config.yaml
num_hidden_layers: 11
hidden_size: 160
num_attention_heads: 2
num_key_value_heads: 2
head_dim: 64
intermediate_size: 448
vocab_size: 2493
hidden_act: "swiglu"
norm: "layernorm"
norm_place: "pre"
norm_eps: 1e-05
positions: "rope"
rope_theta: 10000.0
rope_fraction: 1.0
qk_norm: false
attn_scale: 0.125
bias: "none"
tie_word_embeddings: false
parallel_block: false
init: "uniform"
init_std_qkv: 0.0488
init_std_o: 0.0116
init_std_up: 0.0488
init_std_down: 0.00621
optimizer: "muon_variant"
learning_rate: 0.00367
lr_mult_qkv: 0.4
lr_mult_o: 2.0
beta1: 0.93
lr_head: 0.00741
max_grad_norm: 1.0
warmup_steps: 200
schedule: "wsd"
decay_fraction: 0.703
decay_shape: "linear"
final_lr_fraction: 0.05
batch_tokens: 32768
max_seq_len: 512
doc_mask: true
z_loss: 1e-05
train_tokens: 171900000
max_steps: 5246
dataset: "wikipedia_en"
MLP neurons of a small language model. Each row is named by its layer, matrix (gate and up: input weights; down: output weights) and neuron, and shows model dimensions 32-127. Each number is 500 + 50 x the weight over its row's rms, rounded and kept within 0 to 999. Numbers have three digits each. A neuron's up and down rows have the sign that makes its largest values positive.
Before each neuron's rows, "fires on" lists the tokens most often at its 100 highest values on Wikipedia text that the model never trained on. A number after a token or word is its count.

fires on: "s" 57, "d" 9, "p" 7, "t" 4, "ries" 4, "ues" 4
L3.gate10:578508447591476526534483490463503495412560434483420531496524585485590484503460520501563488412532450509483468437501422479461463495504485555465504552422517542467446409546478448504483434436535494565430470475433496451559509476591515400446564494467464529443506579473510436485448441524450520480
L3.up10:515450415444547518538524564597484506540505512494438539556451483505418473483555438581572455508484486503561530530530494552464481515468496559548402423514581584476566493471549503500461528475499568444547423509604407444502570544519532517404548501480404526610584510463487559348517473500439443517
L3.down10:399573437464569481555528572495444492487455482488490514546544496503569532527489504444523559430460576513551369530498561428474544547582535566494537504481456542499556475573561465581532543461473593495455578512459409473506476449420547488469465455466484518534591493525469484454537474425461430488

fires on: "ine" 19, "e" 15, "ig" 9, "an" 9, "in" 8, "se" 8
L3.gate366:436462474440490449452430439547558568564408478458504447503479463466488415490490430528461539460457575583518556501430528499401463533523522499540385553434565510530415491484510419498523516440525597552472492510544538537528546486517434546434519627487398542472546499552568496397487451489616562509
L3.up366:529586530508530475532538466546479483500501487417458556440514588528430492454489421564566555461510512561483520536471409474549461512596485555383518481515584530474454470467521470484522482542502508480507462535458509507520515544440422543555498500494507540553502461469489483365511485565552539535
L3.down366:508575463468470484550509483475577406544458555561403538500496453569446501542461528579489531502493534468498426476528518426548580449472489580390490491451523589479386443570498464419457500468565507508557506456385491442490477478514410592556425515451512453421508545561463554503535538494508536425

fires on: "9" 36, "v" 12, "ov" 9, " award" 9, "ap" 6, "6" 6
L3.gate70:514507526474461535463466489590526614512515551532526445503483477557578526508584444465532464452494573526463464444477608637476585553499473474536479498392488514505534485503542494523451495552485493518613459455475520470431556555616519616411500504545423478464552475528538522541562517532511415560
L3.up70:535498504518486443559500462489530486493551405489530604526424481613558445554492518417424509527496431577493508482441515471583550457508476544590522466512529432538508492515580486506464454479487409542554574528541448476484515473486364495383559554542468484472536464515482521469476489490574399542
L3.down70:551503499553536521483480465484528522490469498432534635484503480558471489487509528441384531495468459572559500462419528512582508468511464521515531491450456435454466532578464546583412582463486414504484490518497465500447546496470555566362507531470433444511559468435451515536503533542564326427

fires on: "e" 25, "en" 17, " w" 9, "w" 7, " " 6, " dist" 5
L8.gate320:493511468409438434479624521539544455555452421621455511440499602465575469574508543482531455578469435549510436437457485431483490449474467512485486353555511565521552495455529549437581441451548512525517470464505512489490517439526509561518523548524466516450469543526396457518513522457530458508
L8.up320:565571505455443478494491447428443491545636516485473501485520497511532417532491567539495495548634489502565521498538466573465487493541475506618522538531580511512597438569410532466452423601456476505508528505505433509446423460450518521498457457499498498536632512518518511526464498591563539481
L8.down320:512579470465503509548432530475488495566542501473477447432521540549485535460522499540448537510524445601525410464480431547515472586552502490483519393509460552459505496449537542598490538503488571544500514524512420439574497497494467563546452510514465528520529448487547488496581479435528451391

fires on: "\n\n" 39, "\n" 18, " |\n\n" 17, ")\n\n" 8
L5.gate167:546514542543467506476571571515572454614564435526516481470430491503515586488526469580504498537465463495425432548526527540468548530502514511466539398490489509589474479520445528585446658523390541489462477533500563463488470488510508497573515452489455529371467448435370524567484462505563447576
L5.up167:529484505458501483492471580610512456386525504541434523472558562461497509450509521499501586499522495433481453453477589517577596517529491511557604546566488437527536452541503545509553453503513476462494509533471482406499469462499605484491436450494505446473538554455463484603454486535572470463
L5.down167:484491506547521400459493543427558434469543525463430437432459422468492586491493533495463553531493426427560429384635597610513495536447617384522502438481458497500444507464459515476408536538457519497535472531427500445518511487583501514493545465435617431470518464532430449538503497464531510481

fires on: "l" 31, "ur" 22, "ed" 8, "red" 6, "und" 5
L5.gate284:524576555533483469501391566576413541544471443535504546463492562474470514502521412384515529516463518558572492522429502526486508523474403511570544469476537461486423525485453433522422401599459424481516451475520536498426460477491518638518474426491529470484547612485474534526461506484564522504
L5.up284:556485485552443520543488618579490436489485513541535589499500607544507452476563482434503559511487486434502418536448450439589547530456479584549574550471552449493519360519578522438430488554423455584548408474395484530447465404429500511585518461489433447513590559485423460494524457419490506478
L5.down284:425433507538554469527505442481427472530563551495466520494564501435515421457477560461511554561475525506499450431565475569492455488547555561405518532602492577489551454477432531587449447492519470496493571502457484466542486469553456469490451534536535406502395412493490562462382613412549548476

fires on: "'" 27, "ic" 17, "E" 7, "ir" 6, " |" 5
L6.gate422:527492540498544501495457441518573533508553493482422444556466477560524474545433543561509525500486432570344436462534496547478456490440432513519456466533413510517511494443537457518545579467538471484519458558625532467513454522514426524468406456473475499458454628512546478482400471459527589466
L6.up422:557451491506548469590512454446415556571479491424522501465602515535450493421512492562498470428583497522541559428501550485455506600492588519514513472502506453436541468492586520406528531434596462536438556542607535480437480441479468511534452499457487432451487487486560507478447485495496411454
L6.down422:536529531529394499504497561510552486522439429525529603558501435464483588499578471472500485427471547386481531581474498560443457531569504501522454362483452450518476523424465450588564534637493594456467485457393550513495509464516494514533433471567431460448528549506541468498487512553503595492

fires on: "l" 53, "el" 7, "red" 7, " rel" 5, "e" 4
L6.gate90:529535462515594412446473541591455515514547484596498499463459618529463567537534449523548513454488473565459517481545467551558447499486485575449477500505560468447471554516470472499477500519434509597556420534484493457450545444449544489535470500485458373531553543473532445519528472466557499467
L6.up90:484533458591526525497468476550451470512452479559414524487497553488539461454561471485512455545448534396566474521421430503487486525451389637513452573514536453474563477447507554529512530466574456548594499578509500616503456433523450478467508546506577514498547507513504553444498501520535544438
L6.down90:553543498509520441415514495458555465416505468497517517492486467631463485514567437575490497540503476570533513517515582486473486461469464525487470497444500516518497526478527501562552534486527527496526538500502532497528497542554576442381547504526494541537436416592513569474414456555548518515

fires on: "in" 17, "\n\n" 13, "re" 12, "-" 6, "est" 4, "ab" 4
L6.gate380:582584464456548408543523521447476493540524501485493572416550411567430421545461514483553530570475529550511493445523489491499579525627528442456568417495441375410508586567507485510448513499474489545449426553495556486499358446521474447440495410479475513450574413532531479528474491519530522519
L6.up380:540471562446562524467445453492513601417605459593472506506445480397426478518486475513386464574519472510528473518453555506441561427517532510490494460569492519559464476549564468495538520467493601408445415546504556508517504478472479581385471515506570519610542517564418459459446476565633534506
L6.down380:422427416548426526513453498440434452594499467515488434545455536493514526616554553494400477461503501453348468506444532481506477494524526510559565483537532549504501470479423476474592507411464434454475546527497493604460529540429516491528489511458501509550533540451460465500540572523458494467

fires on: " " 70, " on" 6, "er" 6, " of" 5
L8.gate39:454474464365427517490532450486473528422611577509593504478365427508529459504544474487489499522545478513559516467476500497478476488520521495552516517535524535426547464564589508481497489398438487422367422449548539579459535537524550522560467548475520465510476512571522509414527563482489496426
L8.up39:472478479509505505555509424441395442460567566523473520381468484536466481580453419444576507532459502497462563447473424399525627537452495469587510487488428474564500444442512530564502514455612491504498549480567502462498511581487497482478572521442521591488431497513460479615507605387526563494
L8.down39:444470508588512529613457478472524444598558421485531517537521521514521433529461554517546478517530465572548482530497546518473512444529454464491478520449523431565509522565499490440573386499547508509495434550580516551544524500484415416412552529447405466562537475408448495454537446542428482461

fires on: " a" 30, " for" 20, " " 11, " as" 8, " of" 7
L6.gate148:562515494466518472420539587526514524493491527608527474478440508416542440489472538551462541543504526473481402473471504461576534465475498430464456578492421550424564481465534543506476546432558486408465513517455490472600420578570572497481476477520437418549515483501478502420602607538431461436
L6.up148:567450526594424411423475528536461510461497615489568593446477520524532459482455477523460508544492509566517510422495557502461486607523584494515524533492508588497417545514556592541488632426532486469557516502428508483454569576472490502454520493405582440432425501446483554517489516530562494614
L6.down148:473419433514507493489539405459542450431530399555539578461508489495463497468492444539472559494584471531554563553473542510490444362406427555481614518487541386491533391545480418555557483523523600516572487486500515506459523424503405483404583467578464502487527466455563461405514491459551459447

fires on: "he" 24, "le" 20, "g" 8, "l" 8, "t" 8, "p" 7
L6.gate17:516571467529488505425501458509435488488514498600530511551449511495480507495586481558483587482499461498505495524494422520525463541560606529504523515560622554469519438519414525425499414472434477658641389516509521491517515524472443450512449505482512440475446449399509570515406547461565532547
L6.up17:536465586434551568524463539488537470473403494496517485578481503555512536532524446550495461477517626575587472499556464526494460512491409530419417481471546438518546570522479519535545476420480531502488453573500478402467490449425477404510520446426484467534413507536546563442458495495569546511
L6.down17:424504490445567533539508493476557473450498477472444513433556485516565460465385581430570501501550478496541380525496549454542446621501493471457495465504469573530482605492480474525502596556549576411551579424413471390392476514492470579500519452464482550518416533519479505436449518516455463517

fires on: "on" 16, "way" 10, "hen" 9, "her" 7, "n" 6, "ust" 6
L3.gate410:437511471564477490504430469450477519614520462412510530520466415485530555432529552455548498518491487464525490514605560523502525469438569496469482496501534450547468535423472479498452417487449510561595511426552327527487472476507494537471532525499477405640589516545583490468525518411456478473
L3.up410:497531539487473524569523408538532574476513566402507450555495527559412531560483483488519507453496515518472565483538494573522406462472535451484499478462486526452586513420482486430524355495545514532481416413636509476495414557441532538585439553508478439478461509491501595502518472528409449471
L3.down410:454490517474519597439537536515496569453505457505455501568474499464546383416536463495487594512492502473496508501432541439501498506543528524471525571554486519455401469550552519512519590519531483521585484433395513599396574521488492404449487483475442458532540483431563414532465588466547563481

fires on: "is" 18, "en" 15, "ac" 13, "ip" 12, "as" 9, "r" 8
L6.gate444:554566471442479507522504552498447533503425512498436514415561538454525612507553459518437557544508560510537552545552499519568497504461580485410470520555430427502496496524597485514494508426489539433523386535498503491481411568517483534497555530471481614509486480473521480464526629555391595440
L6.up444:468502423503506567525434606480511518505522505609475531422429469503469547507503445485489481496454570497552563458505422488504485558464529573491554440525432481482560543548532532460554465539387547497503470529472532468384488484390450445482514509516547465450468528386476502599525541499464482440
L6.down444:471446438543489459537445386476497474512504516489510466459516614507592485495454491486522435479541437513522497495499471444396477475525515585443511433611419553478467566436486496493453576508486543560539551527545487522571526531436459478543369499509458551455554560506399447406489376512556466545

fires on: " reg" 11, "g" 10, "amp" 8, "8" 8, "st" 7, "op" 7
L5.gate112:479536515443415589518533463539498426518497520591513481526475464498477531542494488527501431543542537480466476424478410497433541505447543476525472513482502440599595475567462504466557459509445466414456479519547536414518667475485567478531525423480484521497491595413487551439427503546629534516
L5.up112:438487560487505457465474541526491518500398422540501522521510465475416552588518520495452556451553570534519564496576519463497505626530429583491382484480486444486453492539510474543536461503437472527496519430512481448500505509423564410538556474523536406463485555433467513528518442527520580483
L5.down112:485475429542519507482530541565467579469485517412518536419428558483400514582450464415517467434556412548493504476506516515449582495516515518517553509519546469521568403473537506536513559562454550580534496537526581332465538403523542468502504400398591456441484486441587473404487534492454548509

fires on: " n" 37, "w" 11, " tw" 5, "e" 4
L8.gate115:536453467484484482421448550468507397505512408503578442485529514442494528494533412430466559407419567600580451498535456435529489501556524558535573512538536510505503464516433584440453413457519465491557448467490389473500527472595496557523592573523486526466579502515585454525457546458595603443
L8.up115:563511539491554553505504553505508523496452476394453451559451445458508516566404456498549534553457470538559520603540474488465512421516511454572461507523549516518474460598523500408465472532556544527485527522578514502508462415515561552397454451470453500517459554516425469530468499520468450507
L8.down115:540490442538513536515400425438517564505518518522444530500405565529484497482617540523520507443525483494473536478451457565555463498474395483544512486484538488583452530505625576488485547541416443520498489480410447436496553512533461518547498459481497415447547584486482501472484412476486454422

fires on: "ig" 24, "se" 12, "ile" 9, "ut" 8, "et" 8, "is" 7
L3.gate243:364452472531533450543480521466533574582458613478436551492491517422444549448423437587428510544482577492499466499459521468505490486536463597573492498507486459587503452470480402468461561431447591559578502498525573512561590504458544516438524489472548644538412398585565552492496477459497553463
L3.up243:487522476541510548534597547558421490641514536476485531508476452437482576517501439504540501493498484473478504469526533580520550495463472521492524439511424439517430480590448569544478489578512424493517602478517505620454509534492546583531483482429439509449500448513504510481448469546457550446
L3.down243:529461456470525518520536558487521522506538493553535528535486466582470482490620493500510542511523471440493562442527458470511523529408450518442504571519460516507487540580581558420471433443558564452525461495455511506492551403571435471477434515560578434501464559468534621530436490518516526472

fires on: "\"" 18, "–" 18, "ed" 15, " \"" 9, "-" 9
L3.gate192:582484473597445445502486459482420565483509454448475525452644498461454543579549480490435495526476434552533572474468506514519571445547490533526504481505510549502386531514399508425496464408568586479534536550569497587493426569514396473446546490479442568539476476448578466474462561555533504477
L3.up192:563440505525490456482478514523481481505465446452525444510595475496475588577499461548513435511597401503443513498422505429516507470512521597426486482499470475483426558538470436477614428538564617505500449535487554534412451520567464481426536564528499482540483436518540507555457523491462455499
L3.down192:474547470415521541492527546484582488470470583546544553603504487498510463479401592515484528471472519596418462471528504415449543491472574490485533487503396492441579467491557509482596433583490497535467413422533514521533500533475564462513479535525470444463455471454449540480441357443580514417

fires on: "ist" 38, "her" 18, " life" 13, "chitect" 6, "ust" 6, "er" 5
L3.gate62:488539466491553506481514611479536611533484461405563560449513478542572509504484489485491556513397507500533445518445417630496570447486525544487401399424435465572506576503496456545449421521480530558567482529444603578557541469513497502494396416646415496575443537505490458477485535478531582499
L3.up62:438551447547563529539515544469518522507459432438507507423547486580473547493541422446459488517540539527432479554519445630560507467493477483542541549469443479454471468469519488574474476410503419548490491475467521473454542429555488513498486481517489364462513510540581411543471584477558401513
L3.down62:461464356522453554540466406526507515573466395467483522487641528460559583466528637498491495489496537525509504508526463525462512497414557565499499547448529509460535463485526522567433515589523501539589535468639429396433437523444450451404473402490519584450495519501432504442462506562494439470

fires on: "l" 20, "ed" 14, "pe" 10, "am" 7, " built" 6
L6.gate156:482533633474482487441548591525534554547554533534549502480465455447489443480514453553554418439457551588512576516557520522509534411493508495522521423497609441529499500563490505443507422469431476563468520468549492506491477558445532566465475532601463443511454552407532374620490611497410469536
L6.up156:533430552467418509440494546508480490505451592449470588397544466508436465454461471521578502448423470552476451448514429542481501561547491512488483492522607500537426475498536511512476486534546521427600498481593434519516477446426493448478558610588404452407555561505417547557519493501553527468
L6.down156:506556490471531471532509482485582469497446451374516579573479535558572398485504576447543507530530586544465505442548527523492395493571440513517530394488549518512569517470524536502557506421525526449447512469467551424427485554463528445482450477490521505531459402541540520428415489545582518600

fires on: "op" 19, "TC" 11, " /" 10, "an" 7, ")\n\n" 5, "on" 5
L5.gate195:508520473463539442459516508449573593466476533475550611353448482453565393540576486498429531506444461437558463443419559449482511485504502404444530467554440432500503516543489404437495514496484503544513489434494491470507560582490561525602506477536567486499499490486568564522507445465527493501
L5.up195:539490445490452529470546531397415548579564556528538526491508587510423471531512549506520397453415500385431535539514482573438546560569507442477437513548424489499587464492412432561518517503499524476468460459462458418408514476566522573440519463423473445541515481572503595486484427514526479548
L5.down195:444538468547455516482471514544468523573485459541503493545539431434481493536603476460432509602551558576524507462502506506544473446474535424484566537436427422453555585609526474558455421527448504463514422435462525426452471516438454476500453506559565517459511434475411435466527597523468488559

fires on: " =\n\n" 42, "\n\n" 32, ")\n\n" 8, "ag" 5
L6.gate7:535490610503494521482434447533613449436475500533485483384535438460491562480496438540524500562536526575408486497538494573393548495453484487447551534482489485471439383528548456522472512504433526515510430596496503481542464482560531467490504487419513511541547485475560575501436504579613487553
L6.up7:543474540423494557479524615509511516410505456523476466578479492489445562460439440434483499461573513473541467448468596517561574435464460539553475512464618527441541454493557547590520536519541587548534485562519493503399418471516574459529546518485496446591484475555479522588399528507480499522
L6.down7:565549547529533553478497473533554516419481508661477470460317498551555540516502409560521534535525514531490441539517552516495466488478394456419603510457475456437565546456518471521405452519490505537537472456452491451407558504546502535550474455545528538540547547518462547490456428520476492509

fires on: "2" 27, "0" 12, "ad" 11, "c" 7, "t" 7, "p" 6
L6.gate225:479605439509579585445482439502467457551513495478494489508415498514548497532588429459535588484590525496516572492470432523498554505515489460548502467499464445512476503396532470387456466504464434527475501546523472507416560446484434538473535520540464448545497475442504598491428566391455503530
L6.up225:547471532477509498439431500502538592479613606567497517491440450429535480512506488579428606587479502470409496522437581519506497557523473528478515433462507485496539503510522583494516447488466462537449403545523395433524529491459523497514615494553534407493555537523503562548460507415509448435
L6.down225:415477539548511511557513440526449412633483380471433507444530550507518497524423484466508505503463452544540579528467527541509594527457563459543469524464463526536492510492504541472489550524556535453544566503487522381510442495578560501545518586403455525405510463503456409425560467472400493385

fires on: " O" 22, "A" 13, " le" 11, "E" 8, " L" 6, "O" 5
L8.gate444:552552604546441493466520571450519517489596476533528379538446564508499492517564431534401623489573507414486438552471566492558525509519515531474382525468377406513450462454517515511518455484452505444573517573439497503514522521473375399472480525491495519542543402466477468467471471511485536608
L8.up444:456580537485575512452346542475531498577519519528442481497554565489469479407554433436569440522477542445523441556466529517593409480456454565516519500547560472474451535488503465495474433560503532489571428458536510487472473662568517581515489424542505480551537469518423506458501559541705517493
L8.down444:470436569572553543518493492553456475475520530518551515507527506486437443518432407560569504481517571585466450523503490515567502457451471450556486560438445563500522567470551420499519564499504469429458476472420445490407508511435492503420518587522459590474499471541529551550433487557486507495

fires on: "or" 17, "H" 13, "ig" 7, ":" 7, "il" 6, "le" 5
L5.gate406:470580519527497484515532460475537510596571462573598527489437434525443508402486541411427484542524409504529520546479517391511489526464466516428517459455593500449471466495534444493492521503404457496520476472463581550596554531522608552430563478477479536527429358475419622499552611440527466449
L5.up406:420552485472564586510458458571559555460449441473378562531486510409553553402462553496503507537539448486434561497449549489520448505473550497519494574465542515553437459438546491452512430531574411400513453447386538469508658555535522508512475544486583557494492512524439508519519521459577509437
L5.down406:540431564496475521517536513512447540529572503386497463483427464578511472444437545523450578521489480487472404471446570450467539543547443442529477500510516502595479576482459498434527573528527636476558485491447511530616472479439461479531526405556502541499588502528474539429510484570481495585

fires on: "st" 20, "ra" 15, "'" 12, "re" 5
L5.gate214:577417523426573479595506471492516489490577408523498529488413555500577485529473448456553518593398524554521492469554524496516591530414545530539478498468477540494472480501443504522479554445418556549459540610452551571529503520502499547495444473477427488510478573476539473483434502481496534468
L5.up214:476505536505531458325592528445521433406495450557570450551575505533501557555531469430453529509498480524459463488572510512494607497488471544551620469487562585475532507414516524481525533550456463558502511474556461551411510514483437417521470496482500470539484482497545550482441452475551486412
L5.down214:401492510451511485422576402471501546536530509475562503510460425444494527541529473495456552472535434590561480448489477472508410431479504500544460590508475482620546467478496468529574547472450446618523464530536473450451545484503378454519492548559426440554532652563437425524459454441552534605

fires on: "oc" 25, "uc" 11, "as" 8, "en" 7, "und" 6, "ut" 5
L3.gate80:512452490466486476508460453520525538539514466509507536424467507558542462505555399461482545568517414447558473411446453530516479469553446676582464467418522566427537525459492561557457534518494536521519436489453523450560448495473501540492553591604589520607506525391534571467478482573494417467
L3.up80:526528419545455375480518447552510500397481551631525551489460476519518568495494540457565455541518496549517549594510488509551489464435452601495551465498540534483500538484534611553541378522453495491381513529541514439434412486456511430556484565495530546529539544479528483545502428480440502420
L3.down80:445532554494455475516528413479470542466506505484575429475514512449485560519439422518565438501477531576512519560377465477500412523503486504471458445449419557480560365427541560470531510521493513486422534578576495494449529497525492418612471437519527527419455466471467419457537511492541460539

fires on: " O" 40, "I" 24, "O" 10, " I" 5, " o" 5, "ra" 5
L8.gate417:473484474485460477489516532502495476493471469488431441506519519441489396460495534507521515505489493470466546447481508529503520471488493518464539521501607359437478461522545542518530478557483551506507544551444488546538411508532422466439527433580525574470496523522567462403430457561571531494
L8.up417:396514594498603509406512493485434489492420474460525585556481572490447436375593470555530476451545601518479536540537482484514472475507404484467581538526480478413446474494511489600489498539553411437482502442500517556492499490454482477509560516577573491534566501551395586535531527518516539487
L8.down417:587479479490444468506498452433512413516543496577524462494393498441572500573512509469489492481471525490589576441515482528533479433525447584558478507431399507455524539465469582561582593556497472432480469549489548488514512460448475463485477488483563577484518423504589509504468568532501475575

fires on: "8" 29, "en" 13, "2" 11, "re" 7, "oss" 5, "3" 5
L3.gate156:475554490463474555518433564507541481491472564526419507518505505572594567560547499444537516456395550418543515524512526539526484538563488516578530442565369414561563459519487528477491457577581512532471422527544539624474564515570531515480457561417564506542525506477480444508490449594462507523
L3.up156:465481534521551583451357508482575556460540506513386513468395476567493482613564479460560517481370551541455510515505574569491519494488528486469491523451505505520519550515546540492511545584460499502452417522513470490473483537538487447451448638557424492530492580516509452446502507564490469486
L3.down156:500418408514485532535514439488508542468537445480559503520502520486436496465524610421480533442499522541428493470467498567419535404484487411511425488478551456502522462404465475429429470446540412499548563458509511476501487504487486574382572449487572434401460450446494495553418555463469578490

fires on: " g" 28, " w" 17, "g" 13, " ne" 10, " sc" 9
L8.gate386:540537460369515463442460449524474519526491504536486490519521558557541485461412463527528518536534408571589463446524542456460457474449457529610417449578548435576507452479551512603509498593455536516466414458553573444422577558437484569579536436448447523517474462513448531582511513394480475555
L8.up386:491563483508493490497557487456482492507477533528413429426584495601474438562515486518525449451456415629457464546510523527569503492452439438525634533472498465502507466392438509476456458555589494454520528521444521482460534513464524500451511512419479584523479488458414502446465531533453496495
L8.down386:497546522515511417530515499504461565504415537531527464561500496464566451388537458557486473476453466568543494534492536548568505484489457445439485496519618478428484468474534396552594414499483494453444563523556596469526479501514559573409463463536497507522517495494532555491504463488436547509

fires on: " and" 44, "9" 33, " May" 8, " or" 6
L8.gate27:546476514530606465401499470581483495422534451607489500461438453421520564581384486457449519436442479552557527495496520616613558459540430581529593518518381554553534411616508386528535480443497519478420528409521499514521455537557525491562472561416434474514454466507487469498546448522485508466
L8.up27:476516506383506491464514479494614495540515436541540525494452554518487420482398530570434481488450425493420574546557494528485494483450549481448394466462480531538463539560548529564513508451475456450452440542444514491569530529554495383453488590465508494482414458479532460508439495453461497489
L8.down27:464449520511513514564488530598561450520495511413491505528515556485486483477478498448515467380489587452491506457417478522474427540485539502476449480587523487560550485462518542494477490453424481501519392656509470448393574498459500503637587461516489456448556563509480502502629521542485483531

fires on: "ar" 20, "c" 15, "re" 8, "ra" 7, "eat" 6, "in" 5
L5.gate127:629483505550574499535518504462487484542555444483504502579386576560559424591431403525571523544475566473517462445495468418518465440551487478502553490543608506496459392395469568470475573507485446647469510526429542503483532494480442551409504547497470499462512567600487479471529498435514501508
L5.up127:511523525530563448421345486511526476542531414423582476546508556381486553500510462515405495520507533535487502529484489595545576487593483524478545459540452543438529523471601507543563558461491461453446543514511558568514511463473404470399583564532553372510430460318496463452469624530452466462
L5.down127:412503400522472403483469407527490576613534504544490481482473563478525532536563578514477534493535425447543550439469512537497525480480502511506418521418508527554448471425486484511461472481476521472428489531509526468435523484495517411474478555365508515571597486452487611502534524595525538498

fires on: "ed" 19, " well" 12, " such" 11, "ogn" 7, "et" 7, "n" 5
L5.gate154:582452577567519456557470465470421436518457437512439478520598539564550422642389500483582542434427491526440499515532525490582550503459398485487447476526546510509511495522533467456548482479482453453446515580525452440493550485556505599568456520462490454548461529429532470442523585409585504429
L5.up154:581524553526501499488416535622503527416476388412521504557581573504535485488544454546529480409447539548507497459588439523571451544421532520436572517469505533499379405580571427557460550505487482478504478502497482608495476521524535512605510513411428526471494455500342527487513460461485529494
L5.down154:489538587528517477556481391564555472541486514527477519551449493514492475523411434513496475490479537502537574559421568553506424502513376419463463398493487477448531485491535463481540458561469506473472576508478425522429560514500472528491569506526425502453571406561563413504496480520623488505

fires on: "0" 13, "ast" 10, "he" 9, "te" 8, "ty" 7, "ol" 5
L5.gate137:496579459491520517494458493538457574479539460509491605437452535504506454579521421564550491512553478484463543439467483466394517484537591495535569503492448445578411562475383467457440419435457519445495500462559474439524480536487501483540553435393568404527493384483532506444496548549512550471
L5.up137:532487484445533601538570497537538504516464480508527452505428443531475466481483530398524546610454542450549505523422452514478382533536568503529608457479585597465413473510528542509519515521396514413563509542504491536535554512489552377490484507516525489499510441453488510473435522477547539500
L5.down137:414481536451477476585526443601471525492513562488524534590518408499412521526515471504475552467482470456401543481574443456433500606515396557412496504660538545449459458565426527479398533520519558505571492431553541487501476448557516569397536549482501507547568518518490553446480463558489469540

fires on: "9" 46, "." 30
L3.gate155:468565504528434523594464589546557610475424501495532495469447541440553537498461476415505516518399534530492495495464540486462536555485471524428442505515492466518466608494432562474503525488467467450489519501515437505500503473558503566509434619452375471615442411529577549493528525509381533465
L3.up155:497498530514475559555519488586617461428492519509622461451465459449505510522469530507423432409443491501519439484494449564454549449501531562469308476486467535560416584487451598426573552412563554472465499567511504575483487488522522428558517539399515559499419437491532461493448472459550587433
L3.down155:489495524580563502379503464423532480431559575485516560539579536530458454473495531466460568474613517490548531451566469568458487531429564489462484504447527499573469423480532393445468530550455496523425472606431513506499536557480523459462598486502563589453584496467567467478446567543621555525

fires on: "or" 13, "H" 12, "iz" 12, "s" 8, "d" 7
L5.gate254:528459504606427430554450484498520495568533450512602438568438596583593398454399529522358430510503421506526533450519463480458565541510465499449547548495546538484442574455467414490491519428532551517507483391544494521505496505518417610525537435546459542496515483537561473512535589553572466481
L5.up254:507556504408568477493478455553506559490471477457519520429472504530536551452493543632551492419550458501623478436524459523577471438519435440432509555521424514481497489485592461491450402552434457503498497437511473520455582483546599485525487440498527509461497536461476537588475392584477465505
L5.down254:579517593511504530461561497583577448523492534550466462480522481528490508494452637506536423511503537566458518470495539499452562455474408433428498526469523520506510460471433529477484520435506525442492572527468504489553506596466428439519520523514511429459512511535509604515485447458424531404

fires on: "ust" 19, " found" 19, " |" 19, ":" 17, "c" 9, "g" 5
L3.gate260:554521489529558405520404500430477478537461460492493485456564538501496572510542487500620496485462468517549435513614470536489516480518443420400490490624529470543504489580503486452529418576493554517544480449443539442540496533488512453470444413469553505507545520398522484597510474465473486454
L3.up260:487398555483618501501459442470536496548519548427499492482500383534494414469530440501506385495535487510588501494508472543518423502586561503501537429554476523511572536403484504491517503495483436545534543557657601469527386524452456474412549475490496576412502488515457541506504436491549467440
L3.down260:490479490522510498618552526573445563359565543549555519591533542509427476525631418562491489494554487459492408532481471361512535459449522562483576520449454558517420420553510492510508469489511515506454467513482526466516462486476455496478487606568473447445519464528555493563531547467464511463

fires on: "-" 32, "h" 8, "n" 7, "ran" 7, "–" 6
L3.gate261:495452576496444499508488423510402529497484483535489474478541489484394474557539577432397478549464620471582536450533503488538534436447441440498502570466528507512472539583592581500505474437539577451558508433468493554432484638577538439516569473414431547470467391496545409493437522505481557507
L3.up261:579500471441574532491435408581536545547413433501509488521479456525383524492550561379521583509496505529494539480529450532521494540484449482468493567532600596558475530536536462556501511526505503525537551498491603513509581531514494493512506446539401460497513505469485447520366509477492472507
L3.down261:422532453483521485517530534573495457473578537571527523474499545453571534589430435516416546524543420491580544504513558458452551506503511526579458457514411569546543550515432442563479510531483462453438577513472588567507579550611537475569489467490473501494479516478474522457412430457527521432

fires on: " (" 52, " \"" 30, "===" 9, ".\n\n" 5
L8.gate101:487415515488514506495452496530501443552559442550579463428513616421490511546527548436485493489549537553485492460582502494500515563482494455505583485451580485502416450509527523468537484484560483510444503445433464448446522428560569469521628495487452564554435468539617385478533485530582581517
L8.up101:462417441486594489428481509511482566491549466461532401517487585509466449491533447453535512481522513470428513505505556465481435530406533524508540512518510457463515513583546528410512496459549495563499395435511485440490460490652469403442539490484543659507500565407553498486543415517589532487
L8.down101:447543434516501468447578557572455492530561507440470566558545398474496638535433415421491525485458436492435543512489487495478510437461501473452489471646496525420482585561538572488577493487443588486472448553468385489413439496507473512504513422447554420529500486453485508488532447536490554475

fires on: "al" 13, "ed" 9, "ated" 9, "s" 7, "am" 7, " min" 6
L6.gate38:523494479526472435408549467503443479506492429511476474497475545506426445444406527583659531454549518467511536528530450416512477506493538505499526520570484580502507529585482459565517392516509501555453565529624423526438564541554552548522505549532488441476496509486615470542429461561463435523
L6.up38:487500596451449489448477452573342546483572493425469549502517481610459392459439479535545464426500462635536470551575447492565481456503514493534477384507487500518423463507458543505512437472457494470515534499492428540489548547535422383507458541529514514490555464529561573589525582567487429529
L6.down38:538576545411459389430470554404510491461515519481374484513423471522480504558487539530554573542537491420524495499433628491573413497531571456570524451482506548545467522567531451491421499522486465528445528538493487528510478385608473543602606469498509498520456534475474471551493518564552478535